Part of a small language model's weights: LayerNorm before each block, 3826 steps.
MLP neurons of a small language model. Each row is named by its layer, matrix (up: input weights) and neuron, and shows model dimensions 304-431. Each number is 128 + 24 x the weight over its row's rms, rounded and kept within 0 to 255. Numbers have three digits each.
After each neuron's rows, "fires after" lists the tokens most often just before its 100 highest values on Wikipedia text that the model never trained on; "fires on" lists the tokens most often at its 100 highest values on Wikipedia text that the model never trained on. A number after a token or word is its count.

L3.up440:120107191106169154099130131119094158093066109111143109128124138151136162044123136097123128122101125084134125106166124117141097117150105118109130112127133116117124087151174115103129151117157129137156146114132146141140120109089138128130097137115108126131113114185117131108207136168125171112135076120111142108102145076107106116125099114129111153141154123087160083139120088088143112169129
fires after: "." 22, "% " 14, "6" 5, "65 " 5, "0" 5
fires on: "% " 24, "had " 10, "of " 9, "s " 8, "years " 5, "0" 5

L3.up641:159105159109114162112137085135117135118096119118154162169133132068135140115107126110105106140122123107129106110173128170108100110147119137115138152097161130111129131182171123152148156088178136156102120127110105151117158103146097126104125155113099196111140118098103120105152129124131144111117109126120129085094091097119144162131139108114093115108140101136135122111132099081131186137080
fires after: "^{" 21, "km" 15, "2" 10, "m" 5, "8 " 4
fires on: "2" 21, "^{" 14, "}" 9, "in " 6, "″" 6, "m" 6

L3.up192:147138118146124145141116092110108136106101122109103083118109150099108118119126130137129147130109098141130108126185112147145109152096103129163100077145129146108113148101175106157154142120123202104152132139129148109107073098128139106109130091158091138113152151129126116153124146165165107144111118155090165141122177090149126141130122123127121150114109126118123119128095130115132134121103
fires after: "of " 52, "one " 10, "'" 6, "the " 6, "some " 4, "% " 4
fires on: "the " 39, "of " 21, "s " 7, "his " 6, "which " 6

L3.up1086:106136149136166066101134116150165140153165147155094086108135121157159131102096126150134155135104103133099138155122100131138158126094100131128111138154079146135101152105150106128093130122130102145134097139140137113158124156116110107174119079137133139152137080119136089128165131123101154148084098125100119140130136133127132157099164132133146120132090127095140105168080137148134114136115
fires after: "| " 26, "Candidate " 10, "High " 6, "% " 6, "Party" 4
fires on: "| " 33, "; " 9, "High " 9, "|" 7, "(" 5, "); " 4

L3.up997:142134167122102127127088173093165103160123111146103124163115132137087095140102105108123129162140131111137131122154172107125116156122142140103108130124099147086150138155129115114116102138161133137144094153116145115129134141124149144144115122148132094116101125137111101097125106149129089088124084125144124124154108162143170177133119146106119157107148121176118087197178139156108099088146
fires after: ", " 33, "| " 11, "% " 7, "978" 6, "There " 5, "households " 4
fires on: "with " 31, "of " 10, "were " 9, "by " 7, "-" 6

L3.up1629:144130124104136101115073127130127113137131139176093105121105164084162132139105120149098144147110107114118136153155106125162137131101136093131116154128131178106121112093114096156113118125111131108134100115130135099136124120137108125092109122136134097130124069122162159130165106159138092136102105096127140132140176134133176156174127138155153120151108135126097117138121096127109119140129
fires after: "| " 31, " " 19, "—; " 19, "; " 6, "0" 6, "0 " 4
fires on: "| " 26, "—; " 13, "; " 11, " " 9

L3.up2066:145111121132101165119119086110139058125175145144138133115088103072090128134143134125080106107151110136162153144145147111106152126124150124114127115119092156163117157128107133145110127133110143172166156109123174080128117124167137149123107127135144103160089115127153114130147151148129140120126152147117142110137134131120159120130138076126091150132158111101110162164134127161171151129090
fires after: "|" 46, "1 " 5, "% " 4
fires on: "\n" 64, "|" 24, "." 4

L3.up1135:091136124135109146063122168165166136092121155120073113105154162093133140121117143113110153131145135159169081121126115097135107148146148162162128127134136128101166141132168106123135080139122121144115165143138152088083155144140181144138130151117117073125106130139116094119130169103124088101124112126178128098132085096111160122155135157118183122152116117148142084128173143151105151122133
fires after: ", " 72
fires on: "with " 35, "where " 20, "who " 15, "whom " 8, "a " 7

L3.up1700:130124149168148150126128140110109122098130159103122106093110120137125108134077111144123124193128120115169118081132158131056132144154125139128116090115093128100127154153120150118135146123152137108132097117106175145098133136150142154077131164170118126168113150137145150141164145154118128115152118133088107131130119132122174081089124091067132142119141178137113123170161159111128110136119
fires after: ". " 33, "that " 10, "The " 8, "of " 5, "the " 5, ", " 5
fires on: "the " 30, "The " 27, "These " 14, "these " 6, "This " 4, "new " 4

L3.up88:140094108127103157126104137156136172181100131152117177142175091108111117134173150114135082105128127152119062170165109139107112145112125166116149138104132143122158113091140123132132095158115130144143117118129147146153138095112146157131101138119141139044110104133148177142123155113116137113114160091139108174097124153156165135140075155151108135155117132134095132113142111136140143140139
fires after: "| " 33, "0 " 22, "—; " 9, "— " 6
fires on: "| " 36, "; " 12, "—; " 8, "." 7, "1" 5

L3.up2171:108132109117196146099110122167142099155104148132099125122128130161107131175136108136108135115123137147104146128155129130120143080155110125150112134091155125113106141148157137121135132165139139111088153095107101129118112117097119104150124138128166113169100099108110146061149146119156189129126115128125174118116131142126132110108114143149086170138117123112142088163112105142088121148149
fires after: "| " 66, " " 10, "Director " 6, "0 " 6, "2 " 4
fires on: " " 48, "| " 32, "82 " 6, "none " 5

L6.up2201:168138115179163135117136134169066098129130150129104122140162137149166122118100157103135113121116094133143113157101100127148135171114115146149151141134118146106118100133107113093122145106129150136128119146157130131137186146148134147135122134099082161129091100153104161120123111127118135149148133154102105108134142197109123106104163102147142101143093177138126144148106129136108166167143
fires after: "==" 51, "===" 8, "the " 8
fires on: "\n" 34, "\n\n" 25, "the " 13

L6.up1383:127110103087133154138200142113095162177095093109147129103156091099142128097124114162150157123134128136119148163165107155156076130092161132149085117114098133146108114134108109135138094147129096106153161134145117109133120160129127139103120105102121168117141133138131137140096168139120127129111142110123132189115126144178130129153098100125154143137150157110162161121117128139137151124161
fires after: "the " 17, "The " 15, "as " 9, "is " 6, "\"" 5, ", " 4
fires on: "an " 39, "% " 9, "median " 6, "average " 6

L3.up1154:111103108114099042130135120153125132152126112106096154142107150137154172131138150115140143175126122159128145136095119130132089144119103120113094120147093130107131124104123108147131087124124156125120157096140121160145124114141096117110128141138127161089127113107105105090144173151107108122163130101078136101197141153152133148125129123171084136152126112121145118164089125113159107153185
fires after: " " 16, "Party " 15, "\n\n" 13, "\n" 12, "Candidate " 7
fires on: "| " 97

L6.up2079:101108170136077110134126111144142124158129118117105128134130162144120124101127092146142097158085146174166121156127110160106135139121109108120137157153139101123134080132114098123101074138140121116155102145144132106170126103139129050104117101137133144087114190132073092142079156137110080158098132120120142097166135135096161085170094141113190121090121111117107134149100100146142076143192
fires after: "\n" 35, "\n\n" 8, "(" 7
fires on: "| " 43, "(" 15, "c" 10, "\n" 8, "–" 7, "-" 5

L3.up528:167176099147140120118155105134144133120145076132116121120142160104108145128149133093139095162153155135134139119139088144180173078121102123160149165145115136122141135105147149143141109159109108155149134098129110126146102100166101124158109095100084114123117125122138160090146141156175109171100090141102140116131095118144181147143098113160159105150131066129152144160087081132151149175102
fires after: "| " 61, "." 12, "; " 11, "Saint" 4
fires on: "." 20, " " 13, "0" 8, "1" 7, "to " 5, "-" 5

L6.up350:166112120116132138140119096158105118106144110124130159122134123119146111112126167106119078088106178148104100160112123137175141092092133142140124162160114112112133152081111107150148176113124093144130167092145132103119130170162120129100090140127146146103093107098094116144101148163099124126159147128174130069092140136126127093189140137096128121144117068133142109098160162152176119138114
fires after: "." 71, "|" 12, " " 5
fires on: "\n\n" 62, "\n" 29, "| " 4

L3.up1604:124106126102136148099123153145094123110136136136140113121137095147141109132116135108136103116123145141136119132123113173116123102131144145144137119121112130154130099134084139105089157097141126170117169123119154187156157149109166138145123146116134165101139148098148159070150137154092115124137124123118179162140176087136167141142167078136104141165122098163126078126110149113127136102125
fires after: "well " 25, "did " 13, "may " 6, "to " 5, "not " 5, "can " 5
fires on: "as " 28, "not " 23, "also " 8

L6.up1946:117105119159139137149094147141121128142135141117148131097094122130143107128121113124093107092118159168138128122165104100098152134104120152117131118134139139127083133127127167130115110169125122155049149078097100141098153106136150168073098149136108138133108131138146124179113116117120112070153140159023097156096141167113131103110125115120111132121164132150138139118144129105130124132123
fires after: "|" 50
fires on: "\n" 51, ". " 17, "." 10, "| " 4

L6.up1334:119149157134124099132098094139141137141130150145111096130087142128134145138123123155138137118112137103142106118172131103142130112155171149131107159136128126133137148084133148115140142182086134136218115105099167124164138122145087131133157130142089119122116125141088154124103156141144087115090139118099119125140182071107122128155101169104136141123124146134086124088142099102094136174137
fires after: "in " 49, "In " 7, "8" 4
fires on: "the " 39, ", " 21, "January " 7, "| " 6, "March " 4

L3.up1509:143154172107095099125174107118173140135121074105121120131112135146123164112131158142106085155134124138129145118111146143140122130147084178158099143156155150132159104104155138088166118109077111146080129119093145121142115107098110122134113144100165112084138083122112083120127120133096087148126132142136091156080127120116132124162141146083123142163116104139103103110161153150155123140133
fires after: "| " 35, "0 " 6, " " 6, "the " 5, "0" 4
fires on: "| " 29, "0 " 14, "6 " 8, "5 " 6, "7 " 5

L3.up249:122150192118118119126144098117147119111125084130151163078092124122094123112185144112136090126125144104133170111119161135105122121157161079130158117130083154112104129124160117145101146149100113121147122132125156118160147144073138143162157143126120168159115163164127137111146110146096131125140157108169072109108119120137110125139126122124123116161139142098109130126131115144132117153131
fires after: "| " 24, "- " 11, "8 " 9, "5 " 5, "3 " 5, "\n" 5
fires on: "| " 45, " " 7

L3.up294:122155095101178090138108154163132120112090157145095133133076121145129148153105138148137101127117117148141078135153134121120128155116145170160110161116131171137121159114176134125137096144141154142121119116118087130117132101144132111139124107162139130112103156103137130067154114140132131120164119159132123152111141122146122141108108135172098124133106119107136092119127147153124128153129
fires after: "| " 23, " " 10, "; " 9, "0 " 5, "1 " 5, ") " 5
fires on: "| " 61, "2 " 5, "3" 4, "1" 4

L3.up2120:115140122112130093119118164149130083103108142128167089170076120079148108128119120132134119121119116173087119142187134163155151100188108127086086124129111157146151151097179181103139118146129183117092099083122186143159127115157140126103148177130163130120122196099127121122127123143135101094136127133137118126123112143132120133126103157176146099140098149107144129168121117146121145131073
fires after: "| " 37, "." 14, "0 " 8, "1 " 6, "1" 4
fires on: "| " 30, "." 15, "|" 8, "1" 5, "1 " 5

L3.up1415:123147124103157129186134128146109135179150097178107127151158127121139156108142131114127102176110146131158134113153145114083056120154160143142130114124128148129146135143130133091173157059125143097131146153133147153158113078120145127116152144122129103104112125136087085130099129129144165106155112130121127160160097148120161142176103153156096150138171116135140122091113093136106087136130
fires after: "and " 24, "0 " 18, "1 " 13, "'" 5, "at " 5
fires on: "| " 25, "the " 15, "was " 9, "to " 7, "s " 5, "(" 5

L3.up195:119156142107112117132170127134144102143110118129164160152152118138138148141133127110144109154118109142166124113139133159133155121078142107170127113164156104143096119132130118128124155099113132133158177116132115064143117140098118105131145135148100101151103136130124101116167100103114141138159132125132104134135131114117144184107116142142119133107147144123137091150077089108133086137176
fires after: "| " 36, "; " 14, "01" 12, "." 10, "(" 5
fires on: "0 " 16, "0" 14, ":" 12, "." 8, "| " 7, "1 " 6

L3.up604:137082106145139122125118165151147126153104115106136155186128140097129092142160129142088147135121158118103126155135154161152122151117164113143099131154144102085116143154134137111147127136096083133110165122123103159125102100109112135161099133166186136199126108116157143156159073131122145118126084123174096125094103170132141111144115134143142137170145139152170109189105126107133136160142
fires after: "| " 28, " " 14, "0 " 13, "1 " 8
fires on: "| " 46, "6 " 6, "4 " 6, "2 " 4

L6.up653:161090124150135152171095121169144130140125121165121113105105139090137100137147159142077144134109117126135120155084132150149082122124160173144080128127105150113123123094133107090110105127140145138170111113123136111135138117171133152114114126097103136121148102143138117154113151100108114092178113143156137128138113105122128099114111148127106106097163135129098138096100134108115113161186
fires after: "in " 53, "of " 19, "In " 5, "Through " 4
fires on: "the " 78, "support " 4

L3.up131:127122135122154112116150132132167133104115115092119117153099156144086167152151114095105092133147095059151130098160119151141121115126119118136108153132119108095101145139129130151158122155116156118110185110115131111136101116135123151135122127146124144098114106170138140123113149148117133138131130111110157129091110122104089138131149137177151173126107125166138124132121084088176124084107
fires after: "| " 31, "1 " 14, "; " 9, "2 " 5
fires on: "| " 34, "0 " 15, "to " 8, "; " 7, "0" 6

L3.up79:107166134129168144149126135135108100084087127113098162149096124145147111144122118126114149135112139163105176173123080096142129115148115191134131158119141166126118121149144161135122132094107113133080079097123156175149117150147113134156116119147118142140082176140139105115110155092092126080160135134153142144126122081130154134170084149167142119149157111091124126125140123093115120119105
fires after: "| " 34, "." 11, "0 " 6, "1 " 4
fires on: "|" 34, "." 13, "| " 13, "0 " 6, "−" 4, "7 " 4

L3.up2268:160162124171128138106125129089157093085107129130110105086126167104106122115082127101156112139115146123155125104169140113090160156126129118160165140075179197104177136133115182120121137167146142134142132103115137132136076118143158135139174125099146118150120125126102123092139115155153172087153083102119122142092131117137095122123157145084161110129098136118114126096134101143150110104135
fires after: ", " 24, "of " 10, "was " 7, "(" 6, "/" 6
fires on: "a " 53, "that " 13, "the " 11, "which " 4

L3.up1010:160169138148153146149096123096180137106128116128135129136115126119182146104109105167127164120112155151131110161121109105136058142159122121116134154184085126135133147142126144093142169141145145113139138115135137165122134128101139143143150122114104106139113197135141118142085119089142112094147088149174111113164122142136157079052108138148133159132124135147131113134169139124127149137120
fires after: "\n" 42, "|" 39, "==" 4
fires on: "\n" 44, "| " 16, "|---|---|---|---|---|" 7, "|---|---|---|---|---|---|" 7, "- " 7, ". " 4

L6.up1645:096158152172160165095141142139102098172129136128152120165141139096157137139090142126114129109081059164115157136140151119109149101069110137177138131130142170139108152117113095120103137166138112137114138094105114103122146142136127100069136115106145148135091139087083165151124130124082125154138127102102146151124103140121164105110114153167138141128105109116107129117096101107102132131180
fires after: " " 62, "82 " 6
fires on: "|" 85

L6.up554:099134098133104093141138137112132147152133111130120090087122113151150152089146084125115144134136155125074149117171143111138134153166142120104138107135112155105115123147137143119126156096147126112143144155124163095157122104155138176119107143130166111097124097146195084130139131164132167135146138132137141126095130162122186104140165134157117160104119144142164065140137144123136145157148
fires after: ", " 47, "of " 9
fires on: "which " 31, "but " 13, "they " 8, "it " 5, "most " 4, "these " 4

L3.up2075:119144127117117126141111144075150136127134152178176100098116123102107167095100121152077100154124141154130097108109146149149075162182141099136121097145122136136136111124088125123152141112109129080119125143153119144141108140157156099106133148120143116106092167101100128125104121131124152137168175146132101160160141133115149120084104165126103106154155114135130150138137111072137109140176
fires after: "; " 25, "| " 12, "2" 10, "2 " 8, "0" 7, "1 " 6
fires on: "| " 24, "; " 22, "0" 11, "2" 10, "1" 5

L3.up1226:099157143160146136118170082131118110120143113139131105103152114092116187146157159130130109183142138131132095104142143093154132106125148119100110132166139150109137126112126136161145139115126087093118096115122126108107144126143087083129179132167120141126090142108122073139103165079136068120118135143108116080132116155117132112146157138150127072091143135155109119138133127160127138152143
fires after: "." 38, "4 " 6, "| " 6, "2" 6
fires on: "| " 36, "; " 12, "1 " 5

L3.up92:106168124121098078126083104092157163115108155107089109139116147135107081135149179120113139117115127136100113076128135133123155130133144135126123122137106160147120138110121125106125126105172103152136107132116110098129102086142160124132167141149057121133114132162145113103160099098117133151140142109125138115119098096111133132125155131116080136112177110147113108172088098100146119128124
fires after: "of " 51
fires on: "a " 27, "the " 13, "an " 9, "that " 8, "which " 7

L6.up600:119129141145077124112092124122083132069120088100108103145139168148080143133146116141142133107095099130139126128129099148132101144126101117144152126123152118139109131129134136126128113111095141164094131155137114097129113132110128090124126154113141120130151116135127124126151146081127161119105101133142135095144130130093141167106139160103153135120092140123129162142073126128124109081112
fires after: "was " 28, "is " 9, "also " 5, "| " 4, "were " 4, "are " 4
fires on: "the " 26, "in " 13, "an " 10, "a " 9, "| " 4

L6.up1017:125151137101077137090104117140152128117056061154129151161138138101156135125127124126126117155066139142120133179157106138158141119137153116159138155169146127163105166100136145131183136140155143129180146150090120120089132116105116132134105129096133120128096110126130149119126136122122126113137120157155102179105118114153107163123098074084125139097114115141123093122126147103145125143108
fires after: "\n" 24, "|" 17, "9" 8, "|---|---|---|" 4, "18 " 4, "Ex" 4
fires on: "\n" 34, "| " 24, "–" 8, "to " 6, "0 " 4

L3.up1032:154130091149161087125132151201104119119136085087095153110097149082193127154115106148101106130111123166111102129116078129130154177136169146133118147125108192116133119125149124129161148152153120115105076115130126152123134074159133117111106129107165097098110156127131079092120121153158129148145124123125149182152122107116093144110096130158086118128145122152147139116140120136124120147067
fires after: "| " 37, "0 " 7, "65 " 6, "age " 5, "3 " 4
fires on: "| " 30, "|" 10, "years " 6, "or " 5, "14 " 4

L3.up644:126154109124169154148134124162085122105145134125105120120114129122131110164158101155134135116141090145115148130153138150142183129156190108156133142124109149106146172108131169072114136141121126122085089084117126144157082139167119122127141103087123121091119122138154114063147144083146106107133100126127120128132138116158149147104106169185081075161088129120138120117131120167096131123150
fires after: "| " 24, " " 14, "." 10, "0 " 9
fires on: "| " 27, "|" 18, "0 " 11, "% " 6, " " 6

L6.up2278:106135098174133156124129122150118151119153104147096141148113166152106083159135083179094171116115151103104138189208123103117117118125127115109127059108123104154124158154142125160116146151129115116094152136138156129132101125156137131116145119090123109105138126138140076091133097136156140128109134109137151132076127130146142164121110176118128171149133146147144096191138099135135113120118
fires after: "of " 35, "group " 6, "among " 5, "There " 5
fires on: "the " 35, "of " 20, "those " 8, "were " 5, "s " 4

L3.up90:122109149064140136100153122106156178112106161122101142160109112126145127166125127151142129177116105128118145120182132164124095103138125105125179095149109122110139177142147086138095176140142134142108144115114156139083090146160147083090139191158162142125116141072114084144137137118112133157113135129134144114186173169164138137107126117134127165178123124150142135134143113105125144122144
fires after: "one " 18, "\n" 12, "most " 7, "some " 6, "non" 5, "Honda " 4
fires on: "of " 41, "| " 16, "-" 9, "to " 5, "em" 4

L6.up473:089141129075162119108149138143150117128116101164145116118122129112122108129137147137111137172107118146161152150107134120120086129133119113172133135131175125067140095126150099099166138167120116101128154142117144141163118081154104152130127101115137162132138133159147139100118144130194110160127117122121107072124086101120128157085107131144151126134119125108095139104101092135072152149184
fires after: "| " 60, "; " 5, "." 4
fires on: "7" 17, "2" 12, "8" 11, "6" 9, "3" 8, "1" 8

L3.up180:120105074106172139114134105198140100095120119145101141145122137082143144157088114139127132121125159102191137133108144145161176172153127133129136143144118169128128155137117127139160130085163147129110096102109140123126131096099137144128116158146161101134113146122143099124131140128149112162122130120132142144157132112157144132170112124148137114098141123126126111122085077125093118163093
fires after: "0 " 19, "." 15, "| " 11, "1 " 7, "4 " 6, "2 " 5
fires on: "| " 68, "0 " 6

L6.up917:169083149134140106106180129156084139122112107107155121142126166093129064097124140122094103150139083166104142133099151154139136160144116130114155134118130136100110089140096107095122149118101129122147134126082116124136152152114126127053150151119100167145127116126106154150120156099103115091106093124103126123137128131140139139127103126106157159110190106104079159163131125107113116101169
fires after: "in " 33, "the " 12, "a " 12, "at " 10, "In " 8, "is " 4
fires on: "the " 44, "a " 17, "196" 5, "an " 4

L3.up1560:086112113148132138102068124174137134131136142079133123148136126101096114145141135106112113129136117133170135085120151188135105126118113166162127151169165111130145137158098163096076143057110149161110152079132140156139128176123109131143100125122151131113164117138117142105130129126135095131130151123130140175159130119113122148122092218163145121170113153157135140121139110150126126101164
fires after: "| " 25, "Honda " 8, "Telugu " 8, "Chevrolet " 7, "TAL" 5, "; " 5
fires on: "| " 34, "; " 22, "6 " 5

L3.up1737:159135101094130143111143123142136106122136098115159106144133131114101156132107084137135151098130157129059135119168150109141149125102077139163132079115179097135146106139139138159056113106153127113159148148093145129104090127125093117169149137114090170122153144180088105151153140112120152101180149146149161171119184179125142103137104144098141091099127117134079140167099144109116123106155
fires after: "| " 30, "1" 12, "2" 11, "3" 8, "had " 6, "5" 4
fires on: "." 38, "0 " 20, ":" 9, "a " 6

L6.up1602:108157063090109151122122106147105162139167144167091099134059098124136171149162087106137173125162135167136133069132142120121115138126122144141177138153121127065113095184129141093132123149124159123134126162119118130137120152121110117106083122138091106135128127175118131155121178086118177149111106140113121124121124137088076134146154141145123104118095106096100142127150129126186134125118
fires after: "0 " 33, "2 " 11, "1 " 7, "4 " 5, "3 " 5
fires on: "| " 92, "\n" 4

L3.up942:118140140158119089112106171103087124139116093156159111095127152077117187085116145126193152160151137158136131100157074147162138191102160121129160118133125127168122154097097094129159072090162127135173151121110110119121113125117132094111115141084127117125130129141100153149139102132111090110154119142124080114128110148109139139131150114121121126121075138110135109156132142157104114116145
fires after: "\n" 35, ") " 15, "| " 11, "\n\n" 5, "s " 4
fires on: "| " 75

L6.up272:123120107108100112113131098119067101119127133120166059135116127162081144119115106101121119079117142166160146113133097110156084066175113128171118099157108097122129165160136145158129115095133135143129129123168129056100098109128153083132122119122144092142121099133116113141160120138105072104124121135118127103107156127146108104133086105145135088153122109141123172109121130166126092158131
fires after: ". " 26, ", " 22, "He " 5, "She " 4
fires on: "and " 13, "He " 13, "She " 13, "he " 7, "who " 6, ". " 6

L3.up1181:124105149170110113094152111132118132141134125150118096145174119102168187115094093123090128127154157121124130130135135095150149139108149126138121109164133114166135144139140093122127091078145126171144160167163143141196112148107119147138121169106115146132114156086154107108161108116069063155157118105146113133142080137087119077145110098122132166112082124142117131120144161113137112095143
fires after: "\n\n" 30, "\n" 21, "-" 12, "s " 4, "the " 4
fires on: "| " 50, "Shar" 4

L6.up1463:140146116144081147113063091164154128139121108126114112138124123100117116148143116129097150135137105132137130129141116162114091129092147149108139107128155081088098168116130128130116126105102083145149174129113172167144123126122130169164143158094160124141127157153117110141092098108150145142113117129095148135118139141135123151135086154100128138162126148109119106156121162169137124091174
fires after: "| " 53, "." 6, " " 5, ", " 4, "ISBN " 4
fires on: " " 48, ": " 7, "\n" 7, "ISBN " 5, "| " 5, "978" 4

L3.up859:146126155164120160104121104124161125122101126129123084052111102165131166096105129123135152138154122105123134110115145165096095127104185128142129094125138138101142110113164147117113123116134140126128140157161133143147126067136123113155143146154159117085118097126162134085143115112117112137132123125145109134134150142092117144094149134152168161175095166129167073119133115180117091110105
fires after: ", " 58, "and " 9
fires on: "and " 53, "or " 25, ". " 5, "a " 4

L6.up1025:108160098117130122158130127130128162102111113127146144081180112143138092117110181100111140138110120133153133129155123165107097145106105143115140163102165133110141184147110154142087153123122146146130104126104104134182146141153103105114110144099127149100132138148138153130134139136111120172142121125082183121161115148133143125157140103162130140179120138127153111102100141100092118119142
fires after: "A" 12, "anti" 12, "O" 8, "non" 7, "D" 7, " " 5
fires on: "-" 44, "'" 7, "| " 6, "ost" 4

L3.up1738:125126139152124076162130109137118142108139118145152131128146143118148123143151111121108111144126116127109099176146126151134161132150161134108088135125156144101139138156121107108099107139131105142119082117150142119122165116152085109112099112153113133098106097098138145133071123129097127116128147141110067088112124122161125165101098090162100172179112101129088116130128139138121109153117
fires after: "0 " 39, "| " 23, "1 " 8, "of " 5
fires on: "| " 53, "0 " 18, "the " 10, "by " 4

L3.up990:160130174101097123120101129130148106171175142141093144152103168114127137129094124135119139132150101147133103092099112135211103152132127118142097136164144105117168163089171137162103110143100152133082149113125146144171135108146110121161123131154116130096157094095133095137114140138126147104142124130160148118095130203105119136088135111147106109137134139166110109127094099143132114171134
fires after: "| " 25, "0" 20, "with " 7, "." 6, "978" 5, "— " 5
fires on: "." 21, "; " 21, "| " 9, "82 " 7, "-" 6, "0" 4

L3.up232:101147101135137109129129167152089148092128151119108159130154141108147167104127134099116137182117146156139130133109111117127161092138138149131137117094129164110136085156183140071171103125133079118108102143131097125107165154115154122147086115093113092112080135142119104101127092166158123140122105147131122156124164130159154137147124143128162145111123131131107098116126094145101107136102
fires after: "| " 25, "0 " 16, "." 10, "3 " 6, "4 " 5, "1" 5
fires on: "| " 50, "." 12, "0 " 8, "; " 7

L6.up2294:103171118115130156074101126136103080116101171144149074127133127072135125146121116119113142105172118124094141193158132103115155146101119166126126118135124108159130113092142174152118193128139129140123095100112143121109142139116129128115146137117110090154113130165102118136105122157109153108151175120066073158174185145130126112122170139126147166150181127163103113090106073113158190103139
fires after: " " 30, "Sport " 22, "Chevrolet " 7, "Boy " 4
fires on: "|" 97

L3.up1408:126119132142111161162120146087126130113082061130092155119132158114082138096127125148130122119133129131188187113108147149116142121148185113133139161111108145125144167115128155111097148144124127102153119145144132171144108144113110079117151117131181164114099097168115108098078120114135123120071126137125133152161148100100110115124125116152142146157138123141090147100113138120110085141116
fires after: "H" 23, "| " 20, "\n" 16, "- " 5, "'" 4, "om" 4
fires on: "a " 27, " " 16, "| " 14, "s " 4, "ax " 4, ": " 4

L3.up902:170105118107119134098125060184114136169121147134151157122131107114150190132129129116135098173156102099176118108143176131159085114146106163144144152146126159137154127140120115133066116087165139123115160091115157098141151138145097151143120136131138131085082106100157124079137165123094145141111140103192122105134099175127118150121109116132160156150165122160093066145108100116128132140137
fires after: "0 " 29, "1 " 26, "| " 14, " " 13, "." 5
fires on: "| " 65, "– " 12, "; " 4

L3.up251:098126108115122109128140143126161149134102157170123158122108136068157148135165134166104158114076157130142100108132134114161092156131136119120135117124148132106114158140104114121133116116145079126095126121121116108135135128107101119112122148158143114144096146129140109119154131119130149156117125157108165130113170085125110126128147134152119127157163162114081113175098121048122108141150
fires after: "| " 60, "0 " 11, "1 " 6, "2 " 6
fires on: "| " 23, "2 " 18, "1 " 17, "0 " 12, "3 " 6

L6.up198:153159135142161109111123120115125115123174153131133121168129164124146113133162149120118140140124149133172140079139119113123117168126114143155121092164120130126128177103158110147155118147137126119150132126135122130076183153137125145133129149143141133113137139160119162161168133126091099141129121152125130121113115164142106124134183145130107125110135158146160114151176113122128173115118
fires after: "at " 44, "in " 13, "." 9, "At " 8, "the " 7
fires on: "the " 28, "a " 18, "this " 12, "that " 10, "same " 5, "80 " 4

L3.up55:146141125128159106132169087128142087135117146105144126094109075118173149108155166095100107132161108121140125083101120105135114139115146076104145122207101118148139129122150125165137115091098126104159126117103130134175118134095100102120135156118153128095128127133131131127139153111105131148127129140150123139100131119102125102083168125181117151147105139151128092089152155135157112118101
fires after: "| " 80
fires on: " " 43, "0 " 6, "1 " 5, "x " 4